python train.py --num_attention_heads=14 --norm="layernorm" --norm_eps=1e-05 --positions="alibi" --attn_scale=0.125 --init="normal" --init_std_down=0.0 --beta2=0.95 --max_grad_norm=0.5 --decay_fraction=0.788 --decay_shape="linear" --batch_tokens=[65536, 131072, 262144] --max_seq_len=1024 --doc_mask=true --train_tokens=761900000
MLP neurons of a small language model. Each row is named by its layer, matrix (up: input weights; down: output weights) and neuron, and shows model dimensions 64-255. Each number is 500 + 40 x the weight over its row's rms, rounded and kept within 0 to 999. Numbers have three digits each.
A block is one neuron, or neurons of one layer that tend to fire together. After each block is what it responds to, as a language model described it from the Wikipedia text at the highest values.

L8.up1862:544504490488480519491430543421486514481428458472481470484454507445483466520492481460622512510472493536487515497505485592516528560546481394433494515477527485500500554565431490508487442536537419447474433475543507506516434393529502528484493492520503592451491440501523404552498498480595504486509464533446521488512511489496514427509473592510557483544519488527501464480484465485539496574571419524462461461550562526482521537529534463491505484439559512476517584544502533480479596449532518546468533508558443477529519475388506504516523565486453524554459512492440513449526495589520463486
L8.down1862:515512469366492413484487522481506488567532462467496564495486487438561545477512564498426542505470494490493505486456531464464496506493551476511566446507534450493497478511533489501513469426474516555494548473444517480610436435487472390456512477527527506519518478508455508591590486539518508514453518490484543527476514498469484487522521449541506464506481518398540472412454525467486453507534548470504498459481477438527556484519470516496596498493550528482493517502475462442453540472436540475508494470513522515463501470532512505515429456429554470537416508505489537471428541523463508549
L8.up4286:535426467543521506543440480469533531480471485502465459455464517472503457523518535477496431516462538473544523485434550484591506469455447475485432553491562461530519453500462496513541443474551387536480446499531472530511579457531542485506481521476572538511506442554579458535524438470506440561458477512562543518547518520500502455516461519542506475572456463459479483461468523478462498458524417462491510496478550476431556459477517440435531516531532585479478527521468597442531478503444437510488536550477464454436511453481568482464516466471499484464457490580464446506505576529477458489
L8.down4286:464440479402535599432465489485518537506493487500482464530461486590561444438524562472507559513467516504534509450493558561518552523485461493449514520503496492461484487462550449462544432463482512544481516533503553515492482484523468426496531522528474466525486565572527545516438482471502488540533464524495516425513469501536505532554487525504495509435534506552459495531562446531513515501489521545548439505492511432519538438543494490426477472506566548467497544542488529494564439476498475466486484558480536484490467448560561391525489507462525480517503496465538478521537474496507539552
L8.up4938:508450487536509577456519501513539559526409566486467449523491535454505450479485475506523458457470534494508537529457458575577418538503533488540544542449453489531442526507476517465457561457518458491531454513433495486567441487552512507469554548536483557578490518485537538459565521522575454471536532502502472463462484518566451475569466438415488528555527475503467483491551518500432473522603522483487438493521589584494459498511506441495484553541488525474564582485510563457494565591475445561479478530438495445431456535431484497454480488540463486506447408488512469480571510548471508491
L8.down4938:433535461541444472506535577449498505548467531523459496461463492520501506481534503422509468503581479513551473514489420498565491446487507431534462503496471555486436382512530497485538473488456544522517488458532473503468471516524480454509526512513474532551555465510510464440474451541562519493572490487466499525495428456462475483524485496445456481432469527466565437540572501559541464501432464479471530440529467563480461531482452463496532453486423543506513489469579578458494498557531491506534450480459563530476513430431525494474521454452530482482459469502513475501498393536525526500
L8.up5260:507518477521510543509583497461534565519516484454523474476453523528433443490501497498619441493491504512485525491477447553483523444479476474506502485547524462517491517563443574480527531553566413483480370520555484535456529480523523529506525498517495564495514476551486469560578469494504391511500531567503461495517468476579486564564467519530513514501473495489415482493559530455479495484528524505476580438493603538564515458487468469512501507523478491403517521617571509454471560489582538565423493508448473383553529483502532501484562434541476463459475489553465505423521523596533559469
L8.down5260:487495566470475527483553535488475541520554478479528487488466483488481494548519520501551538546495508455494466536474454550489565467490514447528482508493478493471460489537431498503502484430464506551494459497487531410477451497484508440513496463465452460504499555487557470455481491449555586495501522481489477523499502524424474445452398502535480474463507497516563534526507553490530501466535491455519524472512512481551517464489501511466535504494585447538462506487437594531442534538496548494585503519558524512501432529514559570508436530439489451522491519491581559556518533492512411429
Responds to: Score and range dashes. Mostly the en dash inside scores and number ranges in sports tables (W 30–10, 77–98, $24–45); also commas in City, State names, and mid-name tokens.

L8.up552:575443511542518523443550523491514524527455450551497477520469533498493492558526523463461443471494480479538528559548431490549461612522449531545451533404499479502478476572380508514527534517472453538506493543390560493603493494517513568517505489478426509488463409513466527451527528488464401507463492542486464472488513503475554525483454514453507459536503487420399499537540536467500535500553473460543473494531467539531538426507487486505551499486521490501491488504542523514538488499442509556489478513510549430500482507511499527475510553455485507491527430508525555496597534511480440494
L8.down552:509514471495530547474529515499526454504584515482485462479459485483459509514496466497554479520515527482539490476509501487517501480453437519482552459478479508435515510488570448433506473542494511482512544495447478424494492513537567484520479447528521551512520530558499581505525507492480525524507590510448497527460546477526426434554518489575545515586452472476515496499536472515532420546500529526540466530520478488509507509467562457524492563492527565526497529530505486521538502476542501480586511514445512487463496541460464536404496466593397467547490535521532464502570561531513449475
L8.up1632:566477532543474567473526527471538451494502477524539418544505498474469482523450473544476432419520498499509523535486527482496454486561524448455508448488481494519487536445428570476486532469504494517469536477501536491468535447527520525489475439531555482485439521518527512501456485489479407469457533487504544441436509491595523543576539486481586498551466457505378510490538549479586477461539532476525514400509529539551471475478532471484505511461453606507601541536512458537498493543479488522385509466470494479537505452498440510452538526565478475512525423495501481532603510491468494509
L8.down1632:540477477499572559368518522428497506547503501490579515530429491464557548556489490582521498463580539518473584501507561492479439478504423525367531409508428487545418462554423502464520509556471451485472556511460522454509481503460518444513486461589523531538471561526509557514499465470536574531501560518490566479469508538511487506532491485494495550497411477505478498545490538483544480528511496520502507510496631516544536476514485421470494485500476579518473444507496535502525469428519477475539523514454500406463546520528534505441433483442534525523514503489443516439561460569467445535
L8.up2033:473532518493558448460544431476488502425458549428439491539519494452484429498486523521515497457567482476449495501475436603457414453502516438486454475567501499426513498513547574471524516526572563529484459502551386471551517511479404533513500449541544579469493470530443484436607468480529483553446561395510447485488477510456501506520546460552506484517456503463468480482588500447517492451531499497564477520494485486443587454480521465514589609458499540498505506527492555496570537559536402573494531475439487434496581434522506470463480467540459482460452464612470503586520552489491518489
L8.down2033:538454447502480461448475451493554543499518515484532514441490438450525494531481566487570532488567477525541534505431500486453524517514465497550422464532512553499426483565373509514540471500531411517497502471500459549490483527595477465501425518495526548482508545522574474480506509434454530516520592425504457492468516480501465496438509487490536541562411457539566508585436482436522487502448443500511553483548490507559538502510547496516525550444589496478459463494526515481589464509441464491551519480465465448473524472545409564481462457443434525519498506481526539480415603494538447421
L8.up2593:493525452526473519481558513484488576472552506448492483498444559452528534603430516528440435475464548511501476564482435559500417490601567528506470512520473524437509446545448521410513460520498521560483472533492508526545535469424542558571533529593450581474512517521455475481485545511462444527459522534520515441541511501488461532504487550534485460513466478415506490466512550469468476487471463527500485514460495494501450507520494434474490512494510561447502498527471487532518456463496471509447466442583471510442445453519459535480433562519518469493431485497401607481508500450541470440
L8.down2593:492514431445591498550528457480494485517500518445548462523409458540514501488475500548505463491497596534440423498455520469519474447511442528515506495460501475554546584468472471487489545535540569576545583478487495500451481485552560502550457571558507536502471487543552516533479529484492506520572572492532565509472522507526519502568432472564472531520505477446559497504515530533443507571477530429620498450474398496527503503544517486445545441483415480455494501528510521482497541503430496398522435509468500486493460474488494591493511477494436438508453549473478489490498511466494424487
Responds to: Word-initial letter fragments. Short first pieces (often one capital letter) of words split into several tokens, typically right after a bracket, quote, line break, slash or hyphen, as in R·oles, (R·&D), Physikalisch-T·echnische.

L10.up2790:495495538487396512512479449557520520494517529397475524470426591529459563531512471505448505418471538510497471476573461508509487577523465554501497522545521516519589607471531468532520494501522537564505455464450494458495494403469530522502507551549475506447477511507527512459508540501560459529551560545520503507588512489510489494450503470519372485543518465423551565488512600508536565516509545514468511494497513431457547482546487465493379523545523546567485473536490532471536489523506485491505476486456528509475529467441439445495495506533424432478439520503487518553448449542521472510
L10.down2790:489463548565566501537425478460550439491479552502495499519422444486552523513591536565467610466519482504544472488438521543463523574518529501472560458433497487544441505548516488462500538506462495469526498489531556566498564464485472474474485524487487538442464505522506504507464501536443503481503523486500492501522486472503445525503445516500482528497574516497548434472441532507520559555423516455494479539502511487513460473613549506542566502527521492542465569473539514484461544465487494478480556460476533516509482546470506436524488486488429452454505487504559502551519464498455442470
Responds to: Nouns expecting complements. Abstract or role nouns that usually take a following of/to/for phrase, e.g. efforts, response, citation, attempts, access, committee.

L3.up464:538480473447470454447562524460517529507487509539554495518473471574520474498513500499560442536433445480546489524487495472508495564449481453491537474469508510504503444530383490402460514521497609515530494535554445492443528533453529503542465476513603544557500482520577495531506421486481527496538441552558486469578491448527500475505409491560464513505492503505482525452513507504530475475482474435532493452498566502491480592485559473491509470601553516460498480499473444512492501498543447505494508549490513560524524506478526500482581517534528502537524458502491509487544513500482561436
L3.down464:502439472538422514532395510486471501616456468513450550412554519542537476482457587498510505506530457513554500555486542498501541507462493471551556497493511505541480510585508525491530497476566510482494502515507469540577498474405566487529528450407451476545501565484491509514448492507510480556461515558577482553474440500495482510495549500454433508536491494539492517422468472485462507543485538510488445513484442508533521490499468469487472472502528530592493490517485554476518473439405467498527465495395499460504525493531484526620486557418466508541529518471481464462444459483541589554
L3.up789:444460502512547513515467543503515429455429515494464510491492533571518535535487550540541494483466467491524505543516508522526482535557552521479550488568558454516521495534493496465548478487493593531507548505501560460515534578533458510495466522470552518411504478455547521474520443510423541563531474469514526533541525507503453527482561420516542509488490498581545538541552592525451482562530451596459499539474540581479448514422563515491441461515505516433597503496517534484591398496480446517490508508636480438468459543539471446530494524507512487498569443541559469447513523526465526472
L3.down789:483574500518482526532538430493475477448435511533463534399516566511528515549450512441503477484558502502518440527495504495533569475527496567484544554498544457481518539377508566498428535453406447496473513458464472509523503469494612471507485503459495466432466546542498553490497521475487556517476453455476503522541510480505476549480520485533557531545513503456506479463477495467474486483537532546551545532504513485485446515485437470519483509466579515455468516523492549452538533519517533496513469460526478493484441551514492432555523566544448465531528461456601509512513484478471483495
L3.up1074:437504556460533503442441442486502544540483445526430519530454434517464478462489595480491554533490441486406583488508522545483446549514506518475450476471508425496525521462566469481455490516467437452487605507468501502518526453509525434509405431493476551530561447564545458481544487517451498447540541458569541556477427537474529543524550479580599506518506504503527425549560521518554492504476502524508518458506474568528504542495492504471508468446480500436470496518492485482515531511508452535510494498454470505471486458456514496532602493498464541573517498458441505586504524488442461565
L3.down1074:511464461480548473513547444473611520456429564499471535398481544531513569447519577549455517473488450489529563506570495437497465541614529541451482488436540478463495478506490472499562464514495533435473493523547524497559498445496531560446519454454515472460524524445425528468418551525406497490520473449489520496480554430513481513455547432505435542539528492447473442464528515446441566525562529504523504492489481473466537498450486489486474555475489483450540513544496563569401478453446492525436500481522490457448532547458479432508448491533497506480520432523496511509519499455531547480
L3.up2974:507534532563390493460436459513515430481540515492489563474461518497471532548498535504477468517533578501512466512436459529468497415550465442475565517575491491530521513515454462511417564513438506535465480504550451521410560484514492444545511470462532472444501428456467588508500496484530520586584437463468524550474489530485499425521440497535471525524498470486480455487499473521505523439461524487459457409508465456524424503534533483500539464464581447501563458393490456514452447594463529539497514460560540550499473467527519494499501463475477461515492529522516480577443484530517532455
L3.down2974:524495537493536543507470535496470533459554441535520452418563495472468507467531476544490494503437599523514500460447512454528553417477445474475517483554473508469556441438536485470446504527494485541505565469493532483453517515508467539507413490466482503530426492492535508389482556464435444540533409454495531485523477529517479547450606568482526509544470494426470436521486505511472522522427519570507486511456468493457557490493520481539511539485458468465468471530513481502497566505502475518483506479592494536509447532484545528446518463523610525451515443533410542567414500487533499479
Responds to: Word-initial letter fragments. Single capital letters or short pieces that begin a longer name, code or abbreviation, such as R in R4, Rp, R&B, E in Eötvös.

L10.up2088:549566532552570568460450469454555459453500476495500469497548512484471489466506478488574406525495465480487487542425458529498492517496504529449411530553502448481499452454519545511517584564517502506545522422472434479483454521568450504543483425495521529527494497567461476494463511377468473540460511466536512530472442472544518534514537481531443500496505504486466542540528436491462510529507475468506465495508527484546485563548483490485564475561483529506517482521504491520500486538484404551468529555493500464450508477456541441515502542493506441483478457529502460556563510435529509513
L10.down2088:441560509494529466470583544509476461477542480496529491473490557541441518596543509531519421510505605461437510479511469518470513579538478537520572444510510492491565453531516488501491450405484497538508593520434432464453510495518499488486480482486517498463537544570507481499513549491503483567429530561482521452522525469454487348432494489558502524562516553447477452514461514533561497464469495502500442510451561553484544470514471451453492448520549555478522558566552508532528550420481526445495491495538510491456447441530486489547509459519479493575573533501472502440456447468541540493
Responds to: Mid-word foreign name pieces. Inner or final word pieces of non-English proper names, mostly places and people, such as Bounou-h, Monast-ir, Pet-ah Tikva, Masc-aren-has.

L10.up1442:580452510414458464524468470484456492512465501557470432509491531521509517445528520474433475451491510504576510520490522479553454565462519484585501508492483536487448473418435563534516545517500457459444483539563488430509483469465575501516570521537499517503469472520484444536472508491454454496576518392543537574496483468485515530593483552514417506447496418487499525419529524487504519484548520545504527471516465420389450514485539445484511538530480515507533541535529522559463534468577545551500475533487559491508470536485499460429565525464481488500408549507507538469476542476513475476
L10.down1442:537515498454531429490470522451461511506508436534474469521455521499543565512507511680495510483554509525529542497421492487513503526503585471477429513503525594478506507464462504593477507513490415569552457512566533495510512479551565460451481459525524518517481447498515472460518512489471447460523525479506436540558430470524534525499462468502509544516427479451551509435612457570532536463509508499543466464448589498513455517517511525443502553457459536519479437520594400550492485535512541494505500496546486494435509472521559521530564494536505478547515479496532488517431514485477508529
Responds to: Start of proper names. First token of a personal name, initial, or capitalized word piece, such as Aric, H., John, or the P of PPAQ, mostly in election and roster tables.

L3.up389:592447500599498545485499473495467440482489502456508594424519431552406504519504486499492506527512473517472551455493539465491527559575537513431514538522516529457483553503537526536425548498497473499462493457412466536493534449492455520486497548469472532457490474471466471454625461514484471496534551490511536470523447520540499456538518488514518433433480493472537487500558553529593535476517486512541465511519477457473451499495443498569530599553509507526527482482471484478482515484513579519516522554531492509538533510528505455526524526561564449456513549465503453594499439555428529552
L3.down389:449465576470488492515523462510532525487476442521498544553548540522535468547445485504483574530505515463523379440566505490626474543574600463536508521537546522475558476587505474440442480564547531530457464486542452498508484437477486505456448580461464487488483556516487495537461439442522511421468535479535535477524486481473605530440534511490454556510538534515496516488463502501495484439555397461523488502499489490427498567502574451450481478540525501506481559554560440474461520534477504506429514558616502496469532481433489458471539499499477444460503551459559521544462517527561538549
L3.up704:471463481419500568523492538547495532476479539505485550504462435517584544443474536495530474516486442484483518552471474515532534482515458512506512541450552481557542556496491450430419482531500519473436442485457414474518467417497571527431517580460517512594543469546474542479472485456552389394463478544469452455395484532497497479548485527501522500505448543489416510431487455495580445496516533507444483490525537477521489508532546493507496493489465506438549522492474523488523539525600456449553442434558489513525582440502584458501517556501548526493527587526460559478498494471468549494
L3.down704:427453456444539609534507488491453430586496472467536537533472480541541529493449505486563556504446578510537462458494509450508516468571524455498527486451470526548484411477526452517518493538533452550500459487457507508543491504500520471501472460498581525566513491515513570500527475451478509437522559492438462578455543476484584483486510539467543506577509550499431430544544530469558455485544454580559504566458533493530493542518463459452462470463517465519523543523463418517451490461519544550471489428513507457544463548538533507496534510535476451467487551455492510494523575506476531480
L3.up1991:538482553541431526457415425506532527472542489503455488524530520527537521478537508479504454468485530468478509459452488437470493495459507481567531535521515437513515480457545517442544431547480494518425491473479487507521476525523516503499435489500566492420462470482414522493537421538473492516523513483528508496523501509512457494543528449462493508421519484425541537380476516550559591453455491474487466465498556489440485538568511504487488553497488443447445523496455526411475545493492473500572469529475513558514505510451484465468455506548495524434436476501524534490451476544388555571
L3.down1991:500482409440577492468510538445462506454517454487547473467491512487486547480519488502476440533380525504468533483457509418495545448498545472402528456562542497439573478515510527473595484589438476531515522523505487474530452494540536533488500526471539494497505516567486519538491583499488447564646584538498571519508476477519478534573466532469491447520491467533542539511519553525450518532513514418409513559483537512496504535518500522461476500515435511581533455560535469545478565524478526497457515515492517450459569476496524465551468486485580531447491484540529524579550462491561571473
L3.up3890:532409569521425554447473540544485623551543501484504563492480559528462505474498565478454526549445531449542500519528454484458530495484477512447508600488511524486452468490553534483432505488501476510488513505489514454496453525514516494413550482421404504505540429518564485516496458526514508450519482485478429508548558517522497521564501514483569514494514496497485539408586481519568434468557524488455555466504492500551419566507497517468483552519519511503513488507470432454481487516519558501461561574576456577583478503489522488552529424515559526509493506457553616494533493587545439519
L3.down3890:457481544462531434389459475501516465449440482506487506500486524442481523476471638493468575500429537476537451548538508437555415499571400475487525505503508473521470453482477518487513517488518535463413503448496475541628477503445494500524479485437484571462477529531460487494522579517473504447508510565553457559417496457496581461496541552517483520413512568484472433455474506466494482491502537462475530496478557546494499489535507448491478550504494472473460597475489548496488534492447531559532559502468486413463456541541550518552545538506513463513439487435467481587466529520508429569
Responds to: Mid-word "ah" in names. Mostly the word-piece "ah" inside foreign or unusual proper names (Dahlem, Petah Tikva, Cudahy, Al-Fahad), plus weaker hits on commas, semicolons and "by" in tables and lists.

L3.up1936:417456527527454486459520516494497435500526492511467582478562538527495484524504422461514470511479505483545470394515476456549532472506509459510534468440538497542558509537547521507571493485502554554568455549472502537553505461478489455527558546496528425415424535449479527478501462462567423502485477397504490536431578533464475544491501532482520521511441532557543514509497513446508593425502498480483467496513553538449471526507423462455535571483447507463493491608507445498432526549556532551519526489438488576478533447485536459470500493466505498508426528527486482430538489511486501470
L3.down1936:554567550469502556483461541412543499515514446482470461533530568483495462565491515443483473470458473491454438478476507434496436480542447481471543606466512473440446527477539428422524520540501444543469528510522554493527518517594474517476517490499465480534454448603530487519453505546513473494488493499487515431502545468515509448510532485499577537525451548506598491470492546533497545546545508462500510458489436528485498493515536442540507556494576518478496512545525530490571509491558537453445543476438477477503513492508479516598496536463547447498519539538533484526537510477504568517
L3.up3014:443498541525523454536415542500565539500536549554548499514512500524575519552508532427425511493473472505458536471463520564467472544436485443460545496482533573546551504480507459456531484526496478469567427471524533527543454497477520526504505523549513463511493501391487446544496459468544465480511544492542474552485565483549521534480504546555476478468500485539505478520454505552494544516432490560480446492502528417570445489573523437516505530463453496519547461601478527532545499500534474526500463528514501510508484525507569478515510490499551542392534471542516517488489564511490491496
L3.down3014:526507542510502436483455548450482500568554586490518477524533490513527474476474461516485448476492474450611548459479488497453532478509489465529546472438555449532507508395468490494521513482481487521497527468463423529536463462526488556445526484477454473494541511543556561534502470481502521531573549457473530440522512479510489517543484531513474461612474467475524498535478510517463462477506451506418495525481463513543482548553475437500577507532517530507545474454480474487512446499486540423477490490459504473429441502487533516540510519479523518469498466469490477444536595533522595507
L3.up3078:395539451556477460474439508515473501441521535506490520482524520474513545519507521442587555481519550446531488401468467499494509458399461487469517588437578441534513517494506503586503521490526476504475491454539541501519495493438484499510486566559529494478466457511525586547447526482609553431505517557565492469510477438479564555465487493534490514526466566521493485566440507394489560510389448493472495471480509447515498527426497536498487516427513472511458533507472501532502452537339490505464513467487491420488514588542451497485515503510488479463523541495457481538478432484485473525
L3.down3078:488496441473552531467457478507472478530493466538555534554473504469478498479478488551536491545416527454527487513525513459488541489557482436440539559489470483500498475465476492539482489572491493487528487404473494449446505441549490510568467486508546514497504488558509503557520492478429519478607518559492501463512512552495517503525514615480479503469469489507504497490506547510487507508482510495463572567487581479500522555585503565458540547511478529472477511513504456509510407526546571531519461518525465480466538561467536497528484451520500513511578498540525529443544526533506562457
L3.up3815:414452483478586507538448496497527511509509495517527591495511456529528471445498561448482460524458547525532582478481505493459491463516533556463517531516507461518458480544437484449511458484461446495608499490499477481504504477541535485483542439476479487389456487473574514511541531477490524484533510459503546501469463425546544539491593451545473481507481494512495455495498559485480557511456442522492492562535527530515495568495509457524453542462561509513496438468516512537526539473604419546515523492495449503530498529508470428503567508486472448435502496525487447537471405482459598434
L3.down3815:541502468531448489566518484523542571449573518474566505613504564472469436424451524480479465546517472512450576454541515505414552467508572550435600536524567524437571485377529487522483464521385457484546474506474510502460524462527530510426477470549498513486491539517542538516470486445497510511463559517477478531513517497542413491509442536569487506504472507465453495509455522501454495531468478486543419546506491586489515529524461494430517469553513483484425428570532545504485579544482553457474482447588428527516523443528548475546542508560536444517501543508538579437529486476479540551
Responds to: Complement-taking event nouns. Abstract nouns after a determiner or preposition that typically take a following to/of phrase (response, attempt, efforts, addition); also first names opening table cells (Jim, Guy).